{
  "d_model": 224,
  "activation": "swiglu",
  "rope_fraction": 1.0,
  "init": "normal",
  "lr": 0.0164,
  "decay_shape": "linear",
  "batch_tokens": 131072,
  "doc_mask": true,
  "dataset": "wikipedia_en"
}
MLP neurons of a small language model. Each row is named by its layer, matrix (gate and up: input weights) and neuron, and shows model dimensions 0-95. Each number is 128 + 32 x the weight over its row's rms, rounded and kept within 0 to 255. Numbers have three digits each. A neuron's up and down rows have the sign that makes its largest values positive.
After each neuron's rows, "fires in" lists the words (lower case) most often at its 100 highest values on Wikipedia text that the model never trained on.

L3.gate180:115092149137115128114125135161041112149129152109088120141142118145117142156142140092065118190135107131124105124116162183141166159071144147150140188192118142125097116094087114156147144097155114101084088127113108117132127139105099124115099105103141117069122155182131149115123141150185138103
L3.up180:120117184199179126104088154138107097110113117116120118160144185098096134127184117084115106138160110141116116079096199093097132123065165149118128112123146100119090131077114156193161159060113132115148160118092086106112114133150073165171111047129126124062087087105165129115151094118110120149
fires in: "government", "you", "north", "college", "south", "youth"

L17.gate148:157093131184115105097129161190110085115115180102102145142174151114158147086167127154099133140058138112142137099100161154099107150132148153122163130205154182106154136157188113104121063075122124123101085082111128133096103111109172112106088120096108041151127089144079068109085116147102163116
L17.up148:095129105087141154200090191115127116078058145083136122168123160066149142147118132115104166166055146130139142091151100148174112131143145170148152194151123140127160083125153085177138137097150143106200110120166170124179105078154126077144109125111175099153095145115083127096073121146094069150
fires in: "along", "through", "however", "throughout", "therefore", "although"

L13.gate390:105085155133107160118112109098161130031041159099187126127117130151125158114107117136151145145125143118101108127096167121187157106099127147119144123129109115146165090126142096072073165153184148101124160058125085108156095142093159142178093092136093164097160128146102094150120172075120135150
L13.up390:116136121137142086164061117113132175107086165111131157130084161185174161099124155154115145146135139149161082125121082095115154127132085148146158100118166138184166134183072096157095157128131104110197076140094089092096070133157132144203146123187119170178137154152151148113137134127072131091
fires in: "to"

L3.gate477:132177142145190140075109136097170161082151088163077209100139204112068159144075158150122149095077104105109173190163115153169158081114165109068064133140170041066168117137172137128110129142177121138157168148057099129131113108218134113174163125113118116160093159153124107132120147118105143140
L3.up477:128112077109131096095100173107183163099108097169106126123197181152076214132125102151129135097063131122106121190121079112111151097159145132119068106167113094088130118154198156089116108175157139098146177132115117104095145117154148115066113129090105104156117162147160109140078153124142146130
fires in: "he", "of", "was", "those", "noted"

L9.gate350:055138117139180175147107159128170140151103159111157116097071198116134169122104100097132130154136155113158154159179141151100136087106117076121080111111152151175159077134094112153135095160154201187107085171093083138115145150045133133137133117142100179139127162098126089161195103142140151178
L9.up350:155134119152149121141093111093130114162188090140123173139146132139108190157105138108157110172101138089088120162113155182125101117115153112149143128101085133085133148138142111100113089091131154130091135113121146121161150121078122091068136153105108154103127100073160093147125085106186098115
fires in: "english", "according", "jews", "jewish", "records", "jordan"

L9.gate2:095152146144161115128169118142177115158135113106118113103143103123153091082141119128070132128155124144083140109142208098100126164171065107151163062166118141102156088112175085149122141172183094070216125085145111106117125167084189146122181085152089137113164163159150156092116047093159116079
L9.up2:119152134143135124116169095150142122161138105162146209179110128118053102132125127120166110156158134137153175081195139105187156102064092122133121124092144113156147130133087077140087123128156149187115148095139136146129130160205152058128147087147158121093120161092139116108155203090087092097
fires in: "to", "not", "also", "and"

L4.gate485:109125101104106169138163230109098065127215089120170123118173112093167106159162119088126142090104122179106160101136188152132063134122135095079149117123158182157212175115123136140137134059129144141161114119144170125128161160058160180097108136137141093135127143116078146147139088155132116161
L4.up485:121091128142105128150066201130155147151170119117106111086090133122159150160178152109136179085168087119100220164125114137106149069144145147151073113162171146120179183140067187189156119095169072125102122104131159118067145109112148111086149152185134123108078153124156097077123118078174146114
fires in: "while", "when", "after", "which", "by"

L7.gate202:157138172079152142072124184164107158143141092098131105133085197061102085140085164095139142114133120100136142081143151094102077119118153136165109144137139130112088096159182137169118169101122186125124180123094117097159153103119159132146104146153136091160128142165138110120112065078079117112
L7.up202:092138123120130156083126144092155151091127130156146146143073135119158137153110111128104183151152149101174080085136154088116131171087167127169084162120071139088160144149128154112153158104083150085120132102141113156160115169124138181171150115140198092155148210156114089161147131194123102099
fires in: "second", "center", "central", "section", "centre", "century"

L17.gate721:168084140134120208071165137057082147132111142145201181135119124059083125128111125117113087173128139112117127161130166110070103127119143133123136105150183108125131095180129103215116196066109104136122110146121103131116161145065141135088131077155131117150150141188130092133123188132130117140
L17.up721:130136113159082130087141090125112100183110101129164136140152197105135134156112100071134109179122149140125046074148141108175152056091143125122139113120131115098196126174119109107125126111135085155158121058168081176119148109143148172149133130143097123182116123172085182129096133170115111173
fires in: "had", "was", "as", "has"

L6.gate178:120138154114157120112111131077165193131161172134116106122136163188156085096115171142118163182155103080172113142170143079187149134120196105068138078120123149073178154102124149111219153112107184109115101194071112122087132223106178173087069139130132140061099179175095146112122138097114160124
L6.up178:164061163130080105146156188158137106132152104143126218153065153112102094126093101144151166150146192096119108106168175082177138173142131063110127094098150182164146072146081046184099110172146119134140100135083109148149155151112139132143123169127137145094147103107122139152119127094116114080
fires in: "japanese", "japan", "appointed", "approved", "headquarters", "tv"

L7.gate239:150131168194178193137138079124116153148168119069144138123111103155039132144131116081077146090137163057147159196170198138146156170097151114059146122094131181108166085128151135103144112092114157130133106140150040125129158101110089174106034095107084135118079156114161116124142158138128200124
L7.up239:155089160167138151132099133102091098112118120095131156168169055149091087136146151154167171122118146131100121121177166145151099212137211159099147136109126164110139091163146137117181118115142160109113136142166104124135181101142137171115077121121070120115168099149137143133109148137154133098
fires in: "japanese", "french", "from", "jews", "japan", "jewish"

L15.gate108:177106056098161108103135129095140119137098113115079173139140148068158128117117186142085108141106159143100126073134152124144183179107157199174072143105065103096085117098092114144150058127141126109180038124134156151093147151071114111123109124132142114129088110108156144067135160103123103123
L15.up108:168118110048126123106152105108139156125059140096103153155132164106113112077143155076123107182114174081109097125110108138157162185121133189166142183111055140111108139127076100117115106077128096093145070142118152124151098166092164138163128170141155071132105066132167094089172159144118156121
fires in: "two", "and", "several", "three", "these", "many"

L4.gate382:145124138071104144080158091100044084124083167119154110128133143164119122084157178102098104176133125137101118139162099152182124086185080130169182150202095145104082102164130151141051116077147162143129135124108097157139136143174168089139101117133182082162119126160138129128189134139154103118
L4.up382:136192140167129102122148179189126171156065146075114154134093141126142147120156170160143176165088124128144090161134168074080133112169107153168144145138113110127105142161135131171151129129123154086152081149121091153165069187137164104146182101135145145123119132104090095108141166081124128174
fires in: "and", "also", "later", "then", "was"

L3.gate785:152094167099141163119112133111089181095109103124088161147187159123135206208148152084143192155115143147124090109116159140117081141079152173096079191149137127081131102089103127142070085114161130145124153122059157180090138153155162125117161174134113127173126121125134127101109105159109146085
L3.up785:198185156142110179170092104184150151126087130126100128153097182088135133199096117091143153112069109057150210158119097151126109070109155138138179140076096171122099190177120122144142167096113110161176078147096171184115060181109106135117091133125102148119171106148095157102088121145160149124
fires in: "year", "years", "you", "young"

L9.gate440:145132112088101167119103124127094123161134101103142102125118155163127196179158091094119144140079115113127142132187152151223134104117112144204141115152048097172131113132170140101118154100152133134110091158174109160176181072103086152087102147162158081082120128115117099082128072103109186154
L9.up440:152172155098178150108164121156159127122104136140147081121113083150160147127100143168178112103171145099146124158168102135168106089130045099155133069127106083080080140125145121121129137084138121176193125123120184094148135071080114134170085140146107084120148103172118108157177081107149210158
fires in: "most", "first", "both", "other", "while", "largest"

L6.gate664:098178100120099165108082066142072159141077128110148152113131130114174204116131125080164181102070196078175136153167090111145107089113112121099092129126107158145147088130142100159137089140190158167135105110099136176096111102093175106158158113133181071127142092126167115105105095207153125162
L6.up664:139115121105152143124105156137190182070093102120177125119173123149057136128092102114125127098116140136082121104137125071138154140159042160055115145108177095070152139180087086074105104124122139092128130068109076117156169155151120155175077153201190123112081172146087137158108075118124144154
fires in: "had", "himself", "him", "has", "hapoel", "hospital"

L4.gate612:127107118109117095155165105136149118135177113106156064103113168111161151116092124074108172170145103138130072142154162094138108128106071183144162105147072115114104125129105175156096133119168115124203194093122133092147174120138114195063059125127122108115127153155096141169110147123200174151
L4.up612:146078112148108130137096099111126134137123073099138155062188150137066089117121144171108128113127099117130092129118108146138111125160193050129125148125079108088146110126143167131154133126072230135150139135147139097050187131121076158146148103139158083088124179158135117130135123100108177125
fires in: "6", "filming", "2006", "film", "63076"

L13.gate358:131077149130094162102062102135159139073105059101161128133168096135143159128142110155157078061145142132135148132129142162129128211131116188163098140140222118097133153104126101151167195187098104175141199127068096096109127115115106135122163131130129152111108144130161143101161123106114132168
L13.up358:134085155159124094160086176149118188096091173117151076084131141075153077123056144156150143129096205107156147108144145152115161137119143105160162156076170092111167124086102158121072109132113140116178136145079121143139165144093187152107164134155123178094070138120176078077167135182082145082
fires in: "for", "by", "through", "during"

L15.gate515:121099093162100117114146135159115138172101154111085155174123174114137152106022146188117099119109144168136104120118118133159179083114130169120136089143152146153116159117163092125147148134123123169145143104081120151151145142077174101124123088140139112184153124191067113098092146157143105108
L15.up515:128123120206132141129120095130086113092068143094167133148144206155181096145122097157117121117128112091147116119168115120150081137152155176124121082074175102125093151150172161140097148159101109149171136137107139131171137111139192108113091139113118143136111100153049083112098160161130129140
fires in: "was", "were", "be", "as"

L11.gate4:132171050169098127151118111166155115121122135094140099096123084143086201167148120026122085114139100175078112147130125086189132120136101144125137136140149101107105122126096142158199127111074118168061116144104132124123131140115124109071093094113147064205146137191145106185104177148182119144
L11.up4:132083143121110213153116165102125084101132154103074117172121108152142146107088076147067074121151130092147125097082083113146099086119136185119140107067147171105071171155125104161104175171128094117108146103120106095101125151158120143109164122138063118104185186134134114038112146130130116095
fires in: "of", "per", "carolina"

L11.gate156:151144084145165112116136127182083127125113081143108127109115140102086183099098141115098114117074127147155120146146128134138064136130141173147144131157130150127133113141148114142130135098113171104113121149090163111102108157158196122144143187071101070056158081147107159074144079093154137065
L11.up156:153109103140201160129137164143123135172163138161075125120138126119186157154098131109114087083068065162184134130083116148169140141125125133190148122168086096074217146167139059124160188107123164155105137126089113077188085091190103176053116154111104144116174175171119109123070084102153161126
fires in: "of", "to", "about", "after", "by", "from"

L17.gate699:117114148114145116074153099077187103127101112090108141104178129176152152092148174153172166131142109152143151142170071125175063161130123120152146077145154082139154174093107138113139096122126091119099114113120136123128144134080130142111093048146133186132099169100140135096079124113076130190
L17.up699:078166113130180128119096125079070167133110072133159168180096106152132176135128086095136163090152102186156170176142139091099096081086169121098119172128164174132160076083114126044121084149100093114123092109094177057151101161096097157135186077144140188149136193103161098115138101120148063163
fires in: "his", "a", "her", "s", "degree"

L15.gate542:147144199153115138116183083165143171153097134084075135100159087109146093106108145130090200106134135128153120169153174138166158071147147138130144097119115142142033125123056119100126146131123141152160119101124123104096154130144145093161144134130135180085135109122113137114124122049153134127
L15.up542:162122151117179117088079111121134095130120114122133077120104070108132085150153146170099139146198155119138083177090142116143138160155195108152175112185119118171111118167180120141170128115163080079121131082177137109075185120102171163103163135093073106124119077131097088117129085110138119137
fires in: "to", "for"

L3.gate208:078088064156107179131203128126133178156106174066109111122134083145104084160165139190161113086127045156135122124116127132113149106154127112166161142120100118133151095076203114103162133088099137137147067137078161105084170073150105147119131124118108146103121170171141166130166124053170108171
L3.up208:103127098134153129170161080137095107110086159166152170136132155123128125130145112055067130137105071175142108202116149115157105137112108158127176161123109104166185070116113136120080123130118087104154100100112207097148140098134137096109121137130160128178097096117041129144153125106076191080
fires in: "2007", "2017", "american", "2006", "1987", "7"

L15.gate581:127160148131087103159138108082076117153164166118200141145169086112125133127096090106152132142130063142084123110105105155133135169137123116101112064103134160182135081183146056159146137136147120090204139085156128161129131138095096155039132143167117118116092144167149126077114153116110097177
L15.up581:154106174193144173150101103123038122095115136112160161086125143149125114089105161137109137130137107164094074139094100115161128099158117162084111148091113105150133096117132179106110117118171113125148149079167132139145158146125173117134178099149112089161129130168131126143101153143080079173
fires in: "was", "were"

L10.gate354:052178135113073128127166097135086113140123133129164180131194167151120157152113160096112113170140105032112094163139162126136128105122139165155082100054155145137089131095143163129105079132129156158170111145142081071108184123154130151161123158175144130151088143130137129111158188077076110163
L10.up354:132164145153105126123133126132156097140124126115138137138127120169108173155165106129154215112157160085165179093064199192108117144106160171124172050133148127144142117122118083104170069156092116137166072121073101133068169129099124113098127121147136139122108188139152158093133081160053123112
fires in: "of", "for", "in", "senior"

L10.gate170:191089109145049099109109174196111152098145122097071149178120137125125125143140093148090158132123119118119158135093202173181154130131167170088119143128115168157096091136150114159096079147075150134115076119133127104105162147127199145109141144134158080100173115137110181141096107113165125135
L10.up170:126154083141117127077122189135127112137099107141174191121108195088125160078159098118089144117133066073094167175083176111123165175151132142149160167166110111099184154130091134118087098102093136194083107126138163142056152097150143110102126120116119104093150106090117167142115170121093175162
fires in: "south", "north", "east", "west", "upper", "across"

L13.gate892:135055124093119149147135109158138129152135105117126198061139150122162168143112183072124162097138164162148167155178143132130117128139117138125178088143110136118120061115149103145124124106143129150116161128103180194104153153121187146114120146135106100144126093189086114155126045129093134127
L13.up892:121138142084094138156079130168145088127142124144154072160117105105128128141085169148048132112129122118110106131139087142128125142150167129099163069157152090140153121122128092104114059148111119143114155131061107119121089094127062167165096174192127094149129182163085138160146130147147168140
fires in: "english", "british", "bridge", "french", "countries", "industrial"

L3.gate504:098152131124130107155142092137078162123129144106105109180127102067138155170165121161124097164096116191130128136080131123179151145108045135110083147123099136170145062105200126118166103098095149138108101119145130170122126108119126163149068148141115141178139110222079137041151103149096096169
L3.up504:132120070120120131125167167173160144102133146128179119117132127109124117130125115189144106163143182141117162105104140112117156089148063102075164107108120152116177174133153243107159066153123103112155147145100104105093074126116188178111127096140073113156139138127153117124139116115112128121
fires in: "had", "when", "were", "stage", "of"

L11.gate127:101124138043134102145143138157195178053113114162111135196170171127122099114158134142102162172102118095168143047160107121043165136136108201083100115162118145083163095114124177109148144151146131158130130099112143120143172127116107172128137072063095123134124149101135127114158169129123152114
L11.up127:048112130149095081143145125170160110118116143148129185164099113137138158119092138106082102152202114138151071134158195073137163102206139112169128136122117141148154136119130132095107089107163079123190166114127098103108157151123077148075056065178144063233131101163083143109124077108140112115
fires in: "of", "at", "for", "from", "to", "up"

L3.gate154:195102092176086113112168142180119147122131121155153142065151124120142124193156141112140190163117185089130128099178095110165090104177161080141212197144166150092091126155086154142083098131150112166115165137137163162049154083162162146171130169178177158130082138116204144105169121082145113149
L3.up154:145131078133171148059143137170148103134086126112108118101162143074208106125147158110099170170137105133091088119112113129151168143218118089131067105118123137164108108135081092147162085062103112095177196162120111106136118094162097159139097108099162094166060141169141156159132114078173119099
fires in: "for", "after", "there", "classes", "related"

L4.gate195:148170151117163085136162088149113162073151161082118165151150144184127129171168132146107137157119158126152141148092085077110170138129125111194106132114126099172093127150157122128126118177165199127145130110129056095185135156085132070126107094111126127149085121113143122167119158113092117137
L4.up195:112124116129163087068138140151150169142080162081112194128145079124140170163151101087121114162072129095127158131154081098164102123112115142120104151074186152124119132117112083107073188138165137193080129129164113096088141139122106085157133150074186179158070110140135116162074116133129145059
fires in: "romanian", "french", "german", "romania", "dutch", "roman"

L6.gate263:146137145156162112154174095149148128097091109140137113095158174035113132104201164113116134164075102072097107132130116085094146073097129106117124114080134149129098117141104121173151097142108128155202161139159099137091071121107148138115147110171088153064084159102142104104126164104157108049
L6.up263:152205113106133058129131155146127139144129125097148126115156136126123212101144119141027123147133085116098104106104094166160148089074127147160093129120124159131176108140120168157110102112159128112057210049144170084082118091137110135132023110180104118128064098193100129101137119112113163129
fires in: "of", "society", "at", "duke"

L13.gate665:153151151134165108064151140107123123191192183117104176121104138110142155026141167140162098104153098169184119103116095186204079143086130166140148161130142193084118153163157125135073122094152174140108111094106110129092122164137157125135107076155166129107147189160117123144115105141160093134
L13.up665:120162145104143205139136146132109141133108106127162109129138216114118152145055095135154099169156165083142124073078183159117146108073160139097116115122081164104153116147084145122065137154177163132053181115125157174098167208129128114137158188175140120127046145133147173177151128136133151156
fires in: "and"

L4.gate149:164139134090140169021102125138063129121125123075093158100135073154090192132079133151201100126102140158136145076118060119127116122078093101126133180145139122111144139114139087131115074165139155126131086149152170109123173117168180133169126145102183143154074133155144136092099131123117106126
L4.up149:127209100127155170063142114157158155096098142063131164091153084131117146133082125139148106084092034137110127138131063128147121085124077141128097219092112128073149073154093113123116071129101100149078107110110111128111101112121152115192162147085152096155107121136154089128141135147113095067
fires in: "his", "her", "him", "having", "s", "had"

L13.gate767:135130114120182123120139086162095156145167100133104115124115124126080175152161161131115143121140142087086152121082074186080130129103134097104165132157165080170155105158137155098155169104106137119120160104135120116155173097110130134120103098164151091122161105131115100168211189120140125143
L13.up767:148118036169161143140130109116091113167101149150122169116184142088146136095109114172142139110115115085125098135034088129158108091154109156165111142076126148157137143112099145131086194147165150153092164094165102111134146132159115156040077139117073124097158068114053136089200098125113141099
fires in: "as", "of", "located", "was", "found", "local"

L13.gate407:126112179159135139135124064069119093140199142059051134129155109085152090096136135156100074123057122117143128139147141143128122154145213092127101164143123157169097116115138132140166138116127141126130088133078131191070145118115125160117159193076176166113118135118091114090104109152128124085
L13.up407:103113143132151097150140215094163108163138149151092107153134143155133112176126113147139138152180057168182144126121111159157110092128181172080189144121113149119110155141109100131172138110093143147137132111096199198102133092168168076156123137108069109114095135064121137115136089107103096089
fires in: "in", "for"

L15.gate713:099095129136136170089100062120145153168104135049136151128119107037165136136125130078176119132118161119168179087145092118155127119130065141161164149121101082065137090145120144138040127125121070130093134071086151147074038118073150133084172128128138125144156121171164183149088146164139135150
L15.up713:108075122139147133131158148175074106102116145146124113176183137113185149126017071131131137201129128141143133069106182193146107091124137161179141154092108141124103142166090117105151083174133110175179107123141149058138088180122124066151133132103128107111123092110118097130183134120172143161
fires in: "and", "to", "while", "or", "help", "than"

L7.gate3:179142106148076101192125151147078138106149110151127144194132130096128123140128128170116112095066094178155172108153065159153164175177114093091102150109162130121109148143165102154077150129183167146059177055136095081135168101132142063108075113178075147119072106076106148117123064141109156117
L7.up3:182149093136130138189077159117122139121058187101143146163094153111117169182142125111113072121109075169081121162149107148150122091168138092174098142115171136124113127133130174091095161133189184172056117047144164113179130196131099137087114103116134193119100139083181120159102121111153122146
fires in: "japanese", "british", "spanish", "french", "german", "european"

L13.gate58:050126164103175138140159124161117130142090102102100083156110156151089153080104163123094189091128139122168142082155123153142167081151154104137109134131130101104158120120162084118137136123142206170131197145125102143171101105173164048131135116123146165151157167119125116054120097144090108151
L13.up58:138132130136093147130153078182113117129126138098087107144099083155145137110208176108132160200125110189171149099136139066101088125125160170137176123163141096109190110177196156134128119162145195072121164164118178139093144164156094152055126139115131153154193127179121114118099109195168184071
fires in: "was", "against", "of", "over", "to"

L6.gate74:203109149052089086136144140120147132145133147087178134158203148162141089173150172134147085128103142153184087125143136164165133136167136117068104091159129080090098106131153136124095094115113074117128145145130132148168080177138182159138137138148121118141134151077068098089088119137162114156
L6.up74:183164112144185126060122114137138093093125168167100137110178168116122136120185105132110140097119165198108131135131138080172097111126182161110084093185107082170100117144134105093151134147091104178148123146149135068181149151076140155134080126082203118141124206114091094108147075051175157160
fires in: "an", "a", "one", "two", "other"

L3.gate750:137160166119113157120177129137143100152118120098116153127165111113137132154128104098136073094138178108118100146138151126223114137132165152116104122096179113144136164080129134141138073106077140177111129114127158193147128089104136142121117114166137090059103145150113201102101151082102180120
L3.up750:156142129133178125151121200048091079159151150165136137187207086117087091134094171168118142080117110158134158092108158142147065150123132101142070128122124160085119139081136085139128120103113114113116108150190155147179128159141099151141100096149135104091135155204116132177155130078103133205
fires in: "development", "produced", "production", "written", "developed"

L15.gate5:147163174116105154151125127134154161113116111119120060128177101084166073131135135115118177061128219046129100175112107162149085128146125221110133135122157151095170156130211142126104123211087175170136147161141141079112084128102083117163120144086128163103100169174106168152117099179090106124
L15.up5:129096139187115107168104103169196102062126135122139126119110160166123132154143101137133132122087140086145144121116198142185116138086099148127069111159090163110162160152184095116081106165070054118157132107131141176145153136133137129168128124129118159084116129122147143093084149115124148109
fires in: "in", "won", "took", "taking", "of"

L3.gate296:101155164100128072088091110197168148154077179139082167114189160113120117092099091146158129109182107123173131148138136141174137117153176108148142104162095160154081136115062132131171135144082079098101109114137132102143087171133082109102134067160109112166044139120144135186164184114134103112
L3.up296:102140136053065088075137145172104140120150128156084101124126130132120158169151179139079164104133068124125105169109104107146085156137143102171124145167121106083145167142041093141141101126096095122016100156122105134101110174112156117077093086147147079097132124053102116146160115151104114071
fires in: "than", "together", "so", "thus", "to", "taking"

L15.gate637:128158140085188106181116148119137156062125154099117162097144111208138102163078122163178120161119147080156097136129111132137074173115073096168119122154088118124119165113082112117113176151126088151174168105113079147101163066146101129163131139123139153116182161160160107108116165116169141131
L15.up637:140125117155105117130105171117150141157042115146157106186156102167106064111115121095108160183128116093156132143101140128104146174136084100126185144118159117132110071174101121094184127118056135136192108138064136134137150149110184105116111158149114090140094113155145091178096096118148065107
fires in: "by", "in", "of", "at", "for", "were"

L17.gate89:125121123045141110160173095085078159043060153128186178146131166142121112111080133157095153145136147149201080156112097154136121146161142132088080091085150122134134123109135161107086152158097104077137172170133134120157153114174189110105131165111084101160188188066137176141085123091162111142
L17.up89:134127138124095162090115136116148149158153127105098112108132152117116120080158147112101187189187148099163113155115114174087131154105096087176101080172128088128119119073178140120118145112161113108139093205091130132043177096123099116099038078079135076134136106086133097166090085128159172143
fires in: "an"

L4.gate607:094172189120116168066169138153094152142147117091107145155099135127161200154155115119146106118148119102115127117119095140157152090126125141087111127122165133125104089106117132206133095147136111166094179118173159097188146131082115142105084093105061209173170134152087087082124155102075148158
L4.up607:092139137155155153133120157068078185137109132076125118170125159128119126096111171123160125114097082144139083115149132164152112158159097125103141135155110092141076134100153142172137131159126101107091215133125181195155135146106137167081109108167045124166089192181100151094117153137157164159
fires in: "development", "apps", "developed", "valley", "qualification"

L7.gate870:191157119091135061108166085090126132078146140107126152127085117153146185113164170144127126192169201075100174143153118131215065113119142109113153161090131115150053086133103118178161109065145161094177105144134069121111120158099167143132122107150162109090055128115085147088111125146107144114
L7.up870:132098172116085190145124133130136146138106173113123089126165175116134106110140166089142168162112114171094090149122169103154129078056071117131118080170117147143136117151173099165135104146060099079171141125139178090168076138110114121180154108163150098090106150165122116112156124151099134132
fires in: "and", "or", "other"

L4.gate358:086120118090105129152179102109105133093103131116126129090159131157127148116143172123143093109126066124129106124117113085123100147137115133182181133146128095086155132100123139172097089155142157062108136163103152110136157066069150134133146132130117079125131113137124161214167123088142174121
L4.up358:160142132129116132164132071155099151101110123128131164206194133116070116138117179102120140137133120105139142139197114058087152116153121183169121112180151134127107105116125103117123097147148156134134124094147116098089111093127118150032081139155138143145036131131145106176137107106193160131
fires in: "7", "71", "70", "72", "78"

L3.gate840:162169159128120172139087149163105148126140113135092155111096095136138136135107190135095160120099117120124113139146153148125144115113158129166105152111149139144131099091122118099144129138139119120136116121113130140150117092099170103103089187107102120151178147152093142122143187109081166143
L3.up840:122170158110150151116136117144100138058104066149100154132096098122105059073115089132158150126052093099089157150198124141134134126125157046160106172164129090071125062146076137147180111134168152078117114136099134111119135097161160104092107124118126115139045176128084086080168165170112071068
fires in: "through", "members", "throughout", "author"

L10.gate334:134122121111136142084123191118095135152116133142167161157101193111118120191175160134153099123118173192139091101167121159130121177154146106120015135174083136207130158202122144162150147159076099122145130093095111162156099164115138150092156152174128169128158093143141117120137103114097123122
L10.up334:087143183100146133152144162088105088157127104095196123079121113129121127176188195130108140153158158100127171140159130141092115113134089171089110135152142125146115139168118107116119155143105101097163148143048114195141149049078094063109149131203088131140180157142134096124122083174108167143
fires in: "when", "while", "before", "from", "get"

L4.gate500:136127144148127174123092120113136122144107104141102145114146148156104082168120107142111089139134084177124101156114192139153089175096112166132153094203098091070180136131163115084031097109138183104119084121169136117180087148107168154102074127167142168096125126150180121118143173132064086172
L4.up500:159173164145136120178120162181118126149106126142118147184105113092103163105103145168070174108156153097160168137105123167150130139225162168152113146130162116168070093142130151117101125092077157158109139101143144104118144143110176117139111104128151151144090095099139140159139067113161195138
fires in: "first", "most", "top"

L6.gate375:100107132096128165096104170156111122133105214120128083152172196130123140114088118043089126108113095122164144136080150075063173102175160154074110096176113123096124101172134112135118135158125120087176110130110136143152128146113149093060133151195183160105142144065090098141151143089080121118
L6.up375:193059115163156187160112083088160127166129114148102115138119164129099175165137152129108126160168096141087128108067137067132119171137169161120112107154083161139099130158050159086173110090105125149159121140104140107155067120153167137155114098189160102158083135137107121146124154129106098151
fires in: "second", "station", "episode", "security", "section", "system"

L6.gate302:165146095126135137168098127154180152105105148076172186147162099165135153127123149123122096137103192164141081116128136122120059177102154162091113128160145159146124120116132068159096155147121144084104104098120088083144183156115128158150187171125191099131139189109179148173164106132100110084
L6.up302:106144114130174103130148121105126118147117168147108129079113127096187169148116117086136179159102142119178181109053154119116106115131120135103149108103135074109186055150154086126177065095098136109081108208132074158114102091130100175110161103176092103127140107164122114102150162130093066084
fires in: "local", "location", "political", "standings", "lock", "located"

L6.gate699:096117143085096121142163100108173140098122137130078196122111172144159111148123083178091114143192146095110189131132194118123098112122115113159115123138093161126141093163107071089104130125163185103167122107151117099154126128076132135148112149113145165103219127115110055116137119136159149130
L6.up699:158125156097109068124144135117146181081119181086137143140016174127107145131123142092134144156190110117121155104173125155073115075129109142128127093107119178212093114150086085139089071137174107125154100092140123073179181120109191102180126165108098069127127092119132163134151197193136160169
fires in: "can", "to", "city", "climate", "could", "might"

L3.gate163:169160173099131140075127130166178166094139117135107182173105140151071152128121128074140137114152078077134076121145157189149102127082100117068050090034161122089166120186138089117100102099173166135145112119098172100115135121099163149114155197122161125109102096130177114162146129101153130105
L3.up163:164134154138062111137087181137101120167131148144143135135102160086146107137084133080095172102133151135186076132061110101090099221126079143108132139150121124145110057139101138077135137173115107088152129144145106159117140169094111096080140122114076115129163129126037160062143078144176070125
fires in: "english", "year", "england", "years", "engine", "young"

L7.gate749:048164168148121173124207142127132090171100115165150169108081144117162088153134111158145156134115100110132146097112093128139155091143145179124097141135140071150091136154147123129085139175109136153183125080133112152104141149146112100125123125135137121120109132080164104072091082116119149085
L7.up749:114132103097160123143125116090149111089168155126127187143084125135144144117077101074108097109143141170106112113080127126140118082117112111216118133091137018071125129152151161233119128123097132098141090087166112141132038126141132125123183151117120084144096175163130083099101162140084199103
fires in: "they", "shortly", "short", "we"